Weights of a small transformer language model.
Size: width 160, 4.06M parameters.
Training: a variant of Adam for these matrices, 142M tokens, 3303 steps.
MLP neurons of a small language model. Each row is named by its layer, matrix (up: input weights) and neuron, and shows model dimensions 16-143. Each number is 500 + 25 x the weight over its row's rms, rounded and kept within 0 to 999. Numbers have three digits each.
After each neuron's rows, "fires after" lists the tokens most often just before its 100 highest values on Wikipedia text that the model never trained on; "fires on" lists the tokens most often at its 100 highest values on Wikipedia text that the model never trained on. A number after a token or word is its count.

L11.up394:507518478489535513538502517503500488512482490479491492543509485484530498553513512518502510495537511523482522510459507492465509471492527477462498458513509445498499492506509515459511464546494525493513520502490452544504528512436556534504502509449514535565525505457481503509485530483521508463497494473503517460512478445498508485515511503488474484516477491528499494501485488449495498512495
fires after: "mer" 13, "un" 8, " S" 8, " off" 8, " V" 7, " ass" 6
fires on: "ic" 37, "p" 9, "emb" 8, "erv" 5, "B" 4

L9.up149:530495494493469519467501531495491493473485473488478482488526509497493508477473523460464494517483531503564525517549565515482492468503493490535494498505518514498489489496553504525507522456499494568495476505511497462492480510478482459475479505530483478493515433511513490466492509486515461519485528490503488562486524449482530471466513507541472488519496483508494543498524521506487478502504
fires after: "|" 37, " B" 18, " m" 16, "B" 6
fires on: "et" 19, " 7" 18, "est" 18, "in" 10, " 3" 10

L10.up537:503509462451486503511441498559490496457507487499535510539453502520528482484491503526511503488552473485518489473548417500469538482479488519542493522481468532497495540506530490512468524527501471527505512548459503544490464491486479484503505508515490493510527503521500525479556508465473501492519476500515514518475495533481506508518520543523522507484493505460515510512481506462498538535464
fires after: " H" 19, "h" 12, " M" 11, " Ch" 8, " m" 8
fires on: "ow" 19, "and" 17, "ed" 13, "ay" 9, "ter" 6, "am" 6

L5.up299:505456477476490504502497514476506504474493518543500518456517456501495482509496468490490497547499494511503498500455455499488491478490486504467515472494490430482480506441469497463483489505487459475497537491502515522512533500513507458530497500494555496468536501507506504525518497488490527467526500469483510483496487524509501474500472503459479522513472503493478513515475514535519499491546
fires after: "c" 42, "v" 9, "l" 5, " A" 4, "in" 4
fires on: "is" 37, "on" 23, "ac" 12, "ri" 8

L10.up158:480476463521484487523493505542500517506500481522530520531435540531497515501486519470511532438524527497501513512555506526511519481489468465542490523497512548483484464512515495499504520515518488550505488504490492536492484494447479494532505492472499494504544459508521549499517501487528460525464493519504495519453520473522463513516474536487513437538453511522484509509454500521513526560493
fires after: " |" 38, " M" 15, "a" 5
fires on: "\n" 34, "f" 11, "c" 10, " E" 9, " of" 6, " For" 6

L5.up22:506518487473496518481521500502498555448518447544500498515531533484484529515520464479526527547521518522502479514527476496514507547499535466533505500520496490549482548480482489441513506450516498515466485462510522492475500531494516480496497523484490489482527526485470483505510523493482460523501453499509531475474529550465490487474504506464475464497489475513501487506490508493457477524543
fires after: "y" 24, " C" 15, "c" 9, " sy" 9, " c" 8, "m" 5
fires on: "y" 37, "l" 17, "is" 13, "n" 11, "ind" 6, "c" 6

L6.up15:479496497510513507500466484512537495446501560546484492464523469547499530533476512520522481489500514509527542499522495451461512501500532544465503481544480495492456531516489484495525483469502463515502501541530470497501475516517520499523503483479497502474523510534553470522494483507490517512517492485494541447505491504471537557499483527513486538513488493520515510532533485498511487494474
fires after: " ex" 17, " sy" 8, " an" 7, "t" 7, " to" 6, "p" 6
fires on: "t" 56, "ill" 15, "n" 12, "ect" 5, "ess" 4

L7.up586:467513498488508506496467503522519507487504507488483499474507523508502470510516494460478514493533525544453458506556492507512523477479503469474509507469475464475557519460513497513549512461490501490486496488451476501528489500546476509480488480481497525517505528489507486458501519500483463475510531500504538498507498498503539496534513528544470491522504510474507518533535545491502481433483
fires after: " A" 23, " a" 19, "m" 12, "qu" 8, "her" 5
fires on: "ir" 70, "ur" 8, "is" 6, "n" 5, "un" 4

L10.up87:479521498530486494532454510516504564569498503491503487514466516494463557547523502486483470529489513517516501519506517456533508546488496508450498550505481474516501502474489498499522527519494443496491522496502495557482475478497517498498493477559520517486503506507478460511529485481507499515476498528499525485465514522499523480493502528548554464511490474506482492501523503471502514524463
fires after: "t" 22, "ak" 10, " t" 8, "T" 6, "l" 6
fires on: "en" 56, "w" 6

L2.up214:571473496476493523494511506536507505475492486550462493501563494482481436491530553491450517511453489523481513513480506500458486483503515505457512473491485480539504514517486483530495527494509457483525501520494517535481527460464482443488488517470478520468533493472497475456517457484493486482499486472507520519461493476495509455498504492517492542467461479534477513469503463517504455483470
fires after: " ad" 19, " con" 11, " Or" 10, " a" 6, "A" 5, " Ar" 5
fires on: "d" 86, " year" 10

L5.up600:497468438489508528545481471468502520497501483552500510523489520521500512485503441487512505489504473514504500504507493534499494509512545507523497501499515497522535554479502515501517490455484440465491478486482541512453562502492527518500500483456519498484526520494459455493594484467495482477491481506505475470468515523511508503523519537441520472505513498473513504535516503493470521497533
fires after: "y" 17, "c" 17, " c" 14, "b" 8, " C" 7, " b" 5
fires on: "or" 31, "d" 22, "l" 14, "D" 7, "ff" 6, "ol" 6

L5.up114:478507505462489524555456484459474504516504510496489495482511535510523491478542495459540513482496479461535519526467476517496530463509492502510498448494497534513483463471488516475525452442493459475492485459522533488477517478496498510549496514491532527495488474477479467487529485518488547506518552503506470490503494551505486499520531509483480511508426514495478496526476506504534524488517
fires after: " Y" 18, "B" 12, "m" 9, "in" 7, "l" 6
fires on: "ess" 19, "ork" 18, "ed" 17, "est" 17, "red" 9, "ace" 8

L2.up441:490520492478488514509482494508522481503484495553465512480497532471503464471468502489501532496471473530479518502494514484489518480503502533487493486468440451533529501505457486557518506526488516487512520487509506478545512477463548496490509450494489482521583492500499480488498499498503497487466460529486477517495495494547474494538526505505497511485479517505482462468508533489471480494471
fires after: " ad" 19, " Or" 14, " con" 11, " E" 7, "on" 5, "olog" 5
fires on: "d" 68, "y" 32

L9.up242:516493520541475522454492522508494511480507500521495489480492538468502506536463511491490486508493516547487498491531501501495471516480531514532509473532504503461472498521499497552510490515468473519496494493470531496483508503465536469535487561484473515490505488506493476464462408522470499507485552519493506500521536542487498477461521498514547547493539475495535467528498505490528479540477
fires after: " dis" 25, "." 8, "ir" 7, "is" 6, "un" 5, "e" 5
fires on: "c" 54, "p" 12, "m" 11, "ap" 8, "C" 4

L2.up397:474518482497486508532467476487513490563515504574480515476498511494517520509517512484502491440478479524512497538497498495490503545505480492529491516496505466500571534506501485513495488480499530521497495492532509515540520437451527529485513450458443484509510495493492492469522504522519499532484484508497539495486492494506503501509518506538480525517532499490535481456482503498477496487513
fires after: "ra" 17, "ro" 16, "re" 12, " t" 7, " T" 7, "ick" 4
fires on: "w" 100

L2.up400:573471448505493552505543467494482471447478524488520507545506511566482562519511506490502544514491475467492449472514498526468489498516493493506508490516522515483455471502487490484474502508478504503511541528490498513531464493510497498497506479492502515432518504494497497528487526510520506535459510493507531504506502511495501463450482489481476503494499516479481489535488517500467502494523
fires after: " L" 15, " with" 11, "ed" 9, "ll" 8, " (" 6, "at" 6
fires on: "in" 52, "uc" 46

L7.up178:442517536490507500515518503529500491480500454524507507510490513492533558498558465527525503510527471489511476467513484506492487547508491524538517490520524483519551460491519498547489525452501488506489495467517448478484528492510543506476522503524469492456458527482466460509503508559449484503469519517502536526498505495526546488491485525516522511495450493500483472492466506493470494500509
fires after: " A" 23, " a" 18, "m" 8, " The" 5, " his" 5, "M" 4
fires on: "ir" 60, " de" 11, "ch" 4, "el" 4

L10.up568:469520498499507437441511511505472510440527497527512500521467461536500531478486506479540532466476504486474515504509493540471520461491494526500485571482511515469469489478539488462473487530517506492508477487497521501498489530495470466516508521456483491447462502503508544474495508492496504499482476508512507521512498511536458529531525511451488450536492522475550514484470528538495495530498
fires after: " |" 36, "an" 7, "a" 5, "i" 4, "on" 4
fires on: " M" 25, "," 19, " E" 11, " V" 4

L9.up135:477495490558487508488487489516496528507480476522513489503505498496499459521486552467530462539436468526531547525571496463484516465465509495498517496482524465454494485532507513521498536454496493515493491484483518490522506496481540517472480477514487448537441514497514510491484527485484469513514475481505519542497502491448512480509481519505477523472508491469513482467498506504491508507502
fires after: " t" 19, " B" 13, " d" 12, "b" 8, " de" 8, "B" 5
fires on: "r" 25, "ur" 17, "ou" 12, "g" 12, "ep" 11, " g" 6

L11.up69:522496507488517447452498493525495515512479481536532499473523499505462481543481507523492485442539499557496502541506452511531470503529494510448495487525490503483511474508565488480562455511493486493488487457508471543538449531521541543543514517466480504470486515500511529480515517515498471515517483515486518456505478489498516494479502502515502541497495482495479486490565471457520523456505
fires after: " |" 19, " V" 12, " L" 7, " N" 6, "im" 5, " U" 5
fires on: " 8" 18, "l" 15, "om" 15, "ar" 13, "erm" 10

L2.up374:404513512513504468516501517529476494522533482540439507492516479463489474470502530461485507490508498464478496538488509494503455499480488495563503499509498446567531507525479498491497502529501491514475507521488545495493519521501498509531495445511490501501519500479537512462456478511486496487496520496486467545545492485493480498517512537496498503483479465480535514479515474505514446455496
fires after: "or" 21, "ro" 15, "m" 11, "re" 7, " t" 5
fires on: "w" 56, "ov" 36, "te" 8

L2.up624:463513550510500505498470500511514501554497475506470499459484492480503498507528522503466493500534483530516514530496523447505552473511508493510486475490478468536580531548493478509482555469511510510527532479489504523505574506479475488474520476484549506510525481478503509457504514505501493468517490482517498447492496502500480463515547509488479508476510507507493510482536518501481498491488
fires after: "ra" 20, "ro" 19, "re" 13, "m" 8, " w" 4
fires on: "w" 100

L6.up69:531516546522494474494505501534511497524505501497523501495443470525471529485514470510517493500511494472509540506442541521492506544497534429515505467503533513524491508510500507512473474486509500470496491475501479525497517453524470513492498505462517521463500490504510541545500483526533538488492475450520521519490477454525434497500505468455550523507450502526481501482497504491470513475511
fires after: " |" 34, "h" 14, "|" 9, " h" 7, "s" 4
fires on: "\n" 59, "iz" 4, " 2" 4, "y" 4

L9.up524:465511507467505518481543511496492490493498473519476495473486460489471477496474546515479492515527516529513528498536540453472484493497492509486515513520524470482489528531507509501499539516477508518503501449502522490494545503523537448469511534520488514514443495535496519520467521506498469489515490538478493503458495434414496533479497522455497464520519484424505493511448482510480535500528
fires after: " d" 20, " re" 20, "ist" 12, " de" 8, " " 7, " |" 6
fires on: "ep" 18, " Sc" 13, "rib" 8, "qu" 8, "g" 7

L2.up222:505550493510487489516499509493495504558507476508509487529488485478524526492493544521465483547457490492496499520502560482525478472495462477487488433477499530510574529495485504521478511473492502515523519540467490519472513498504452534497516515519466525508493486495509568491523479500504519426533487517521488479466538498487513516545488516489496528475486536524513524473462498495475488464452
fires after: "em" 19, "ro" 11, " t" 6, " L" 6, " re" 6, " a" 5
fires on: "w" 37, "oc" 33, " spec" 20, "qu" 6

L10.up363:498456503533485512543518508525499491496487493532518502467471486483533516460483525547525457490500489513518503504500471524468550530473545517516515495518457546502482540527511495531451537481503523488462513509477496526558513437514519502520500500497486452540522470497462452497495481501492477490526498477532496496484514490471530509482533501527476494488518493474480487542508536484546515510466
fires after: " M" 21, "h" 10, " W" 8, " H" 6, "W" 6, " w" 6
fires on: "c" 23, "at" 10, "e" 10, " c" 7, "sh" 6, "o" 6

L7.up508:512497490518487524528496505485446487498496475529478499470460507495528486521525461493558530463510484517450510519534449499497463534483505474490491477519522471558517472474479518482511481467487491443510498457474526476516543525514509493492510506513507502453508472478540530474505485467516504507507497497517518488536527537473520524498507508501475471481510510480476549491472551523484518460525
fires after: " m" 22, " H" 21, " M" 18, " L" 7
fires on: "en" 45, "at" 15, "ud" 12, " l" 12

L7.up616:469523517504480468528468472462546512506489547487502484526520478497486507536467525549482500466439508498507489490528469505486519476503511497486505495471460509476527521547541503526507524533541520504503509514482452529476501526473475491499509467523458501468528519524483466492527507512526489505484515491512460516472487489531545493420510524473468526499505486530481490496451526477486489466475
fires after: " C" 19, " B" 14, " c" 10, " M" 7, " more" 7, " G" 6
fires on: "er" 43, "ing" 14, "z" 7, " th" 7, " med" 5

L2.up440:479486512523478491518486521496455486526499493517501486513476506467489498476518553503504467473472502519530479531492508484465480518500465459505502528510494471550501508504497525528512497502522503495500485508543558519535463525509508539535497467477498529523505505516530495473428479527511498465490502486497535519480507486522467457522483526468459560478499481513510501512542497475524433464500
fires after: "or" 23, "re" 7, "ru" 6, " A" 6, "i" 6, "ft" 5
fires on: "ov" 29, "w" 28, "ct" 21, "ent" 9, "pt" 6, "og" 5

L7.up333:490508529494507508502459480495498498526501473510497484512492498501504502559527491527517522472548501497449462460490482537518473530486491514492506532539497445462561492507531495516514512469505513465487498478492531528500566476496469521484524516493485496496493541494533455526511502519502471472498507512484498516533520505582537499452492499496513557496492504506475516473504506494490469482513
fires after: " a" 20, " A" 18, " the" 8, "'s" 6, " B" 6, " his" 5
fires on: "ir" 43, " de" 40, "le" 4, "uc" 4, "ur" 4

L7.up296:512524477464476491493509497530504505518488484461523506491520493530518504506498513496487485516434496498524491532515482498483522463534506543497506492481526458487489502534527502543505527480521513520477525530493488435560441494496485499492497490470520506523505506461443458500548471506525504480532473491503493475498489524501556458515521529482512442501478496522526468511522534460508475454508
fires after: " M" 22, " T" 9, " d" 9, " V" 6, "L" 6
fires on: "el" 26, "-" 21, "ul" 13, "L" 9, "er" 9

L11.up393:462465477491495485523477473494487486516470490495466487501545521513521519484537502514490503503479569470514507502520517505489504498488520497508489492503502507489539486496432506442466541473442502533497488518497530509504464534551456493513488479504502486481492501512540490525487463488511520508474544514493530453461494506485492507512512539506527482509510485480475482463480517540457492464487
fires after: " |" 46, " W" 5, "w" 4, "o" 4, "3" 4, ";" 4
fires on: "\n" 21, " 2" 10, "o" 7, "'" 7, " 0" 6, " 6" 6

L10.up365:491468496532478539527456513558496452464503502546507506491469492490508558475493503509502493482541464552503492498489486468488560473466548489536487502505480506517527495516479499507521491546475479510482464491492487495535500490522475516528496483532515453520512548500508482513531475524499491493509524472495503495507516510511493510515489544517505480554484492472530501528433517512496497517475
fires after: " M" 18, " W" 11, "h" 11, " H" 9, "u" 7
fires on: "ay" 13, "k" 11, "c" 11, "o" 10, "ot" 9, "ak" 6

L2.up75:492508481491491550525512480495502487510506520525537505495512517525529526498496555484533555506517498515484510504540505488501479512505493527505496467502492537487511524501484469524510462544490581469500507522487514562516442543499534499472537465491527470499521525509472501512523509554524467499526502504487497480570505517511511489488469501461440535527513501478476493482515527556471551528486
fires after: " w" 14, " gr" 11, " c" 8, " l" 8, " m" 6, " Gr" 5
fires on: "ater" 35, "oup" 27, "us" 19, "ia" 12

L5.up117:502522503468505570506507507480478490474513453435478489526506509487533509478498529506550515500515513521488489527542528447495478505520469518525503477493489470546527525502503498512534479504506467483477484513508457515479457492508484468470499475502469518502547499488495476489507520488497477490554498516494444461519507563491520566522519505472498498512484491489500494541489463557506540509500
fires after: "b" 28, "ic" 6, "in" 6, "th" 5, "es" 5, "ter" 4
fires on: "y" 36, "e" 20, "or" 9, "ations" 7, "ition" 6, "ess" 5

L7.up565:492499486525504555526472481503471469482500462560507510468465486485535514528518433521562512492497474490487437512472496509493469548503507478479499522504494481507481476490506505507452492453485470470501484508500517529499541458497504466480512474496484527498502538492516504503492514508492530517461474496517504519493501501475526552506498489496516489477474499477499498495493500534465530458533
fires after: " L" 29, " comm" 13, " d" 11, " M" 6, "m" 5, " m" 5
fires on: "at" 33, "un" 23, "uc" 19, "ne" 6, "ou" 5, "ec" 4

L2.up287:493458466500474484497466464526497505472490505553458492474517452481482432455465508484505519516470520523482479522492505519485492508480513524475489507526443531530518492473488506507505488491490506494487464501529486534479507497516478485494499516430472561506494535500493472516478477527459515470465509505494525489512494505489493507516478502538493491475468474523513479515480472526493463495489
fires after: "olog" 13, " The" 12, "al" 12, " an" 11, "raph" 8, "m" 7
fires on: "y" 98

L9.up525:534443471485464497478498501517497480469477517472477492484523506519494456501471522523485538483492523419543555522519463501467528507516447499543504515489510454499544455518509490505517484495509504524496472526500477503514471524500460523515495507453461501525545471510503517520516486480464519517493475495476458549529465445500510482460498443474522516515495478503499502503517515530519546489527
fires after: " B" 18, "\n" 18, "B" 9, " H" 6, " J" 5, " G" 5
fires on: "est" 27, "=" 18, "ouse" 7, " Count" 6, "old" 6

L10.up447:486490517514497505508466485525469574544494510502497483482519527519463537519494455511481473496487539560495480489528497461533474513500494505475501492499515488523545490455505497485496477477508469492492474501492475543439488507508500490463503523596522509498499470495459500493499509508499501525493508521520507499523470504518503499517524523580507525458514482514491478502549495491486542509506
fires after: " the" 16, " is" 11, "t" 7, "ak" 7, " t" 5, "g" 4
fires on: "en" 31, " w" 24, " a" 12, " are" 8, " all" 4

L2.up142:509513510489510480473507484524482519479486481489502519484450491489492432528487486523445472513511520472543496462441474527501499465488502513512492504483492518484496493497492493478490496478464526496537516520496468482483501481451469514505490521498465510503546479496525509512489468493483479492529531488518468506512466527471486544510466504549512499450502535486527493499467514497516464523499
fires after: "\n" 72, "==" 7, " sup" 7
fires on: "==" 58, "p" 18, "===" 12, "K" 8

L10.up332:461474493475520441481527511492467573487505481525522490503525468470511510511472471521542489444471535517477478506514525496518469568497522460516514491505501511502489510484531492511466507493485507469498490511510518524478473476517490523486507489502496500507525492465486495481476513497476447517499506486521536518497511475530529481493522490505484483516540488503475484492570509506527525493457
fires after: "ra" 15, " comp" 12, "p" 11, " p" 10, "r" 6, " l" 5
fires on: "os" 48, "w" 17, " dis" 6, "i" 5, "ary" 4

L9.up110:519486488467487481525483506499479489507507485481485503538512482521505524486501512503450509517492557521519557503543525507500497498511497493502499478517514505502506500447516504495493451487552520525488492456512470539496516509487485481495479543529471508518527500509487508518538509523459482500475483524491481531491512489514554481473491488532482535510490488535504498503478505488489429514531
fires after: " h" 25, " m" 15, " M" 9, " W" 7, " B" 7, "B" 6
fires on: "il" 41, "ol" 16, "on" 12, "ouse" 9, "u" 7

L7.up522:502499518497513438535516439420519540537476497499533504509486454504510510505492530512486535430469508488504515500494473535488475506504505494527489476525484438466512492514519478542472467510476520500486538509484480494502507489485474495492509506565509470454488478473502491501500530485519528519523484483491455515550501502507531474462503513495480505503513491517484514518516518515509485478515
fires after: " B" 64, "B" 17, " M" 5
fires on: "est" 26, "S" 12, "er" 11, "i" 10, "ing" 7

L6.up277:492495558509523536515509532528537457460501504533508497476453529493485464500524487528525509469496540504488516480441495530454472516501490480503503528508487534499446518532496498507458485538494537537499482494536524476484518507500460473528506501513503484449461460508497538530500503502524480466474518486510520486496487451509495486496521473464535477427483519501523506529490534521501486497480
fires after: " L" 19, " " 13, "l" 10, "m" 8
fires on: "i" 53, "est" 28, "st" 4, "id" 4, "og" 4

L6.up589:483474540513480495564493493539530476487486447511515499465483551497504534477501477479477458513506502499470549483484508512533438442499508480510496493500451491453509456458554504517492527522495536489487494472474577517482488550475484481499501480490464492498466456553523513490507507495504502497460530475492479498507507524490546519512481492486499489466471502481506479486491493514482490528500
fires after: " " 11, " per" 11, " Mar" 9, "ar" 8, "ud" 8, "it" 7
fires on: "i" 77, "est" 8, "im" 4

L2.up66:512478466472503505526500512485523502444500529567467491510520482491526488545508497480549529491478545488491503492517508531472441506504494497467516559488494486499529475471495514535516468521485535475469475510499494481486475465550517473516514493455488511527449484534455503535499484509497527490433491492501535478504510480489514498436498506493499507519493485507549488544520510519520513501511
fires after: "k" 18, " The" 11, "mer" 8, " M" 7, "al" 6
fires on: "y" 87, " or" 10

L9.up48:541499481489496507516505503466482541489498521523513493537491482497513539499478502524453507529524519516459517495479491502502552499514496488519491448542522523467522505452541514466535484510517529485519499468467510512522541521497544488501509499567538503495456502519438484501464547531468469496466485513498485533479482523491526487500524505493487487493461501466514530543482512465528432520534
fires after: "iv" 14, " l" 13, "in" 12, " s" 8, " de" 5, "ord" 4
fires on: "ing" 28, "ed" 14, "ated" 11, "ar" 8, "a" 5, "es" 4

L2.up341:511479484497457492445489510461470495481487455562488480480559478490498478517517527493535498505518485514475504520482486497519542495494532543482502450458501481426527539502515469522509492518515504480487504496555500492481516485433508436476507504501499530503504509474489476502498545467503490510488503514488486504528489485514521456488506477509483539546464492470476525463488456550510495538502
fires after: " comp" 16, "p" 13, " s" 10, " an" 9, " S" 7, " st" 7
fires on: "y" 45, "any" 29, "chool" 10, " co" 10

L7.up138:455489524489480514490548460539454487491503491515456477522504510476486463495534487493483493458484520516463427510520526514510481506472502488475504498498452472513503511466459500488486514471484526500503463481514474487453516452557535501463511492511522527515492492522513500471506506503484503540484482501516493489520501497506518535539519487555486476499504491432474521531506520480499530445513
fires after: "m" 16, " an" 15, "O" 15, " comm" 14, "a" 4, " a" 4
fires on: "n" 35, "un" 33, "ir" 5, "ate" 5

L6.up179:513511534518540507503513500493533512511516508483514508512494501495483503445491486499476514546504485478513501504481505503475534502496502480441510524474544544526499511539494492526498469517499514484500517504493455513565430496497501536479482541545552541496514544496478512495528503492500511479533446474504521479484513498488448505512540459480548498480468478526491492509478489470500559505530
fires after: " |" 41, " h" 11, "er" 4, "s" 4, " " 4
fires on: "\n" 44, " for" 18, "old" 11, "ed" 6, "===" 5

L6.up489:526538457491532493475484480484485485526515501496501514542522485494509494464493475541550479509494496489535461537462456500471495472508505498485505542482513528500531535509533514533468493520464537478502528470458515507529498467480505493479483475534537496462527534467500546507496499494506451494528511514498496521545553500478497460510518514476494461483523495503499516493456478516491494478530
fires after: " g" 17, " n" 11, " s" 9, " G" 8, " wh" 8, " cl" 6
fires on: "ame" 52, "og" 10, " k" 9, "ub" 6, "at" 5, "ig" 5

L7.up331:510530509523487481521521510534529474478486500525540506513516507513498513480524512505490480460520534499510496499522435461513486542492511497480501463564487499531554502481538506532470472448486520459501489482516494519508536474506487544517512494549462505446510519470509454461492542494494534528490522484483490535505499513529501482445460492468532514479530519489482492500498494531466520532495
fires after: " a" 23, " A" 11, "m" 8, " an" 5, " The" 5
fires on: "ir" 46, "ud" 10, "ur" 9, "im" 8, "z" 7, "up" 5

L2.up524:512493512510459510475486491502479493445485506513498499508464493517501474496506533526529516518477500507499517499521497492513580484492550561492512493455446503511498500503495489573503469499519526489527480495501541503515554489513545472498500507514543533481535489525450504538473532492480530491475482498529486541515474467519488508512473492485514521501458535557489497515543489505491491542518
fires after: " comp" 16, " v" 15, "p" 13, "on" 11, "em" 5
fires on: "y" 44, "any" 38, "ot" 18

L9.up383:494489486516501527527429482477494485463478539455549500482506499514530517509467525477506513494494466501483518516523456536481507507484463521503503455507528518531518479503535504504507516497538512457510491483457520511504508489465526502475507456543527466524471542476472495500492532498470531543492453481486497496470527521515493534489526528537438516446463489502492513517488501524504493482509
fires after: "er" 11, "per" 11, " ex" 11, "x" 9, " At" 7, "in" 6
fires on: "t" 64, "ing" 13, "y" 13, "ated" 5

L7.up148:487518485505511527517507507459494474479480514517509517480522494500519484490508473459503550476493498489489480497483489535474462501483527521533513521505530519508521466471452507528547484469464451499487488494493519501521525513507487525484498459491518555461495509481514506488482542516498511504468511527526513478480536510475516515513464516571506471492486483446512483504511559485472522464500
fires after: " " 15, " r" 10, " an" 10, " M" 10, " m" 6, " H" 5
fires on: "n" 17, "===" 17, "un" 15, "ug" 13, "at" 10, "U" 6

L10.up591:500461513538529497498527520501465477501496491488513503511499491521518527520502500499514532470542509473454465496500507518521529494500469493495482537529437486488533477507495480568488485547509505514493456473541531505475475546454472509526493483526479478458516558475502505524526502510517532535501528495499539486480485488542481534516532507498477482512537504505489517477430469469530483489499
fires after: " M" 42, " m" 18, "M" 11, " N" 7
fires on: "c" 25, "o" 20, "it" 10, "ay" 8

L6.up478:497547513534505536461460472523456507539503507500463512533485506517520565498480471527541461507475510522495582498526439484508520468515485488487507513530502488463508533480512506490535522505519467518469484486481532497497494528514499504470486504477530479484483474523537527544502456501519470521517453483526489492497515497493525491463477488465479534504553515525491504517494498485500506515480
fires after: " a" 23, " the" 12, " ar" 11, "n" 8, " |" 5
fires on: "ound" 14, "ual" 12, "v" 10, "n" 10, "ch" 6

L11.up342:535487493494513486462530504506524489502500502551527506498477482478500496509448449480483528476487531516498501553525465480537486484489512502519490492528504514494434482508543495482519450470498469513490529529492494487571463528477507474508511526494491497512484554499540491502556483503482451475489481487505548452506500492502564484508468490537490574534523496517486534482550504491480524497509
fires after: " |" 46, " " 17, "c" 6
fires on: " 9" 18, " |" 17, "om" 11, " 8" 10, "0" 5, " E" 5

L5.up282:507493465472500542457454504432524518469478531499488511511500483510520488508529488535457490513483500543508495481502506484481473497504513495519514572486509509487483520473502517444455508455522487536493540475457513530487526517487473519545493517491517509465497533486496491505516509483512527522504470522506551501496497512485491481496443548468506507479519478457494476498489499508473523504535
fires after: "em" 21, "c" 19, " C" 9, "ac" 4
fires on: "oc" 27, "ri" 21, "y." 18, "is" 6

L7.up115:474514495482481500483507498486524502532500537464527495545507501508494515486500533513466511442501550478501510503540502499529465506459517509495510520484438500446535531498544496488520553502487542536486511513491480541456455515491491540484490508489529503478522515507530455497510570475490499472451499518491488486487501478530540483501508515552506517517516512476527473481478450467482479553481
fires after: "it" 13, "v" 13, "te" 9, "ail" 8, "ab" 7, "at" 6
fires on: "ro" 22, "te" 21, "ric" 15, "e" 13

L7.up311:546535483475518541496513534479514491510508498482516507450525512525498497500516498509490473469471483509484528541540529511512482481471510516492517481482483476512532496500509495530538520480520489516464547522522500448503465530455522490515507474502512506475549477484532500538542548463517470500474470517504500492520496577514471501550525547537488438511491514496482487493551522496494488491499
fires after: " M" 37, " C" 9, " L" 8, " f" 7, " F" 5, " B" 5
fires on: "el" 28, "-" 27, "L" 9, "é" 8, "er" 5, "J" 4

L2.up305:496504479529499519506465486499466517471478505534491499480465446486490485524482473499497507525520504512487490510436523524458506516465506523556495515508482503506436528509479502499508501519487475527510517521535449534492503476504518507520487515477479468467524532523508469505509504467479515493487518482494528531499476478515505526534500520538521475477496473462518456536544453481504445482518
fires after: "\n" 76, "st" 11, "==" 5
fires on: "==" 81, "it" 19

L9.up90:532469480512512475471485494516545521484503501504534516498483466510507519469505495495464519505475483527517522499521479493529564485496478538512507477505559522467511495448510497503508505535548534496510461542461479504507529503483496486534508500522528478495498512495425493467482554506518494501482434468529503501456468569473535490506496480518459517462499518466527534522503567504517473486490
fires after: " un" 17, "in" 14, "per" 6, "iv" 6, "n" 6, " N" 5
fires on: "t" 27, "ated" 14, "ing" 11, "iz" 7, "i" 6

L6.up477:488567518520515492489484482489509516547504540483535505482493508507510494475493485488542514508518515455514512483466505484501519542503530494491520501486538482537475544509537506539521477509493533489508503485529458507523497425516529523469493505513517500457503526501503507505501543471512499482490471473489498500501493445511498508480523471510536522505526506531486524500444531482491519455564
fires after: " h" 34, "h" 27, "un" 4
fires on: "old" 34, "ist" 17, "ind" 8, "iz" 7, "k" 7, " with" 7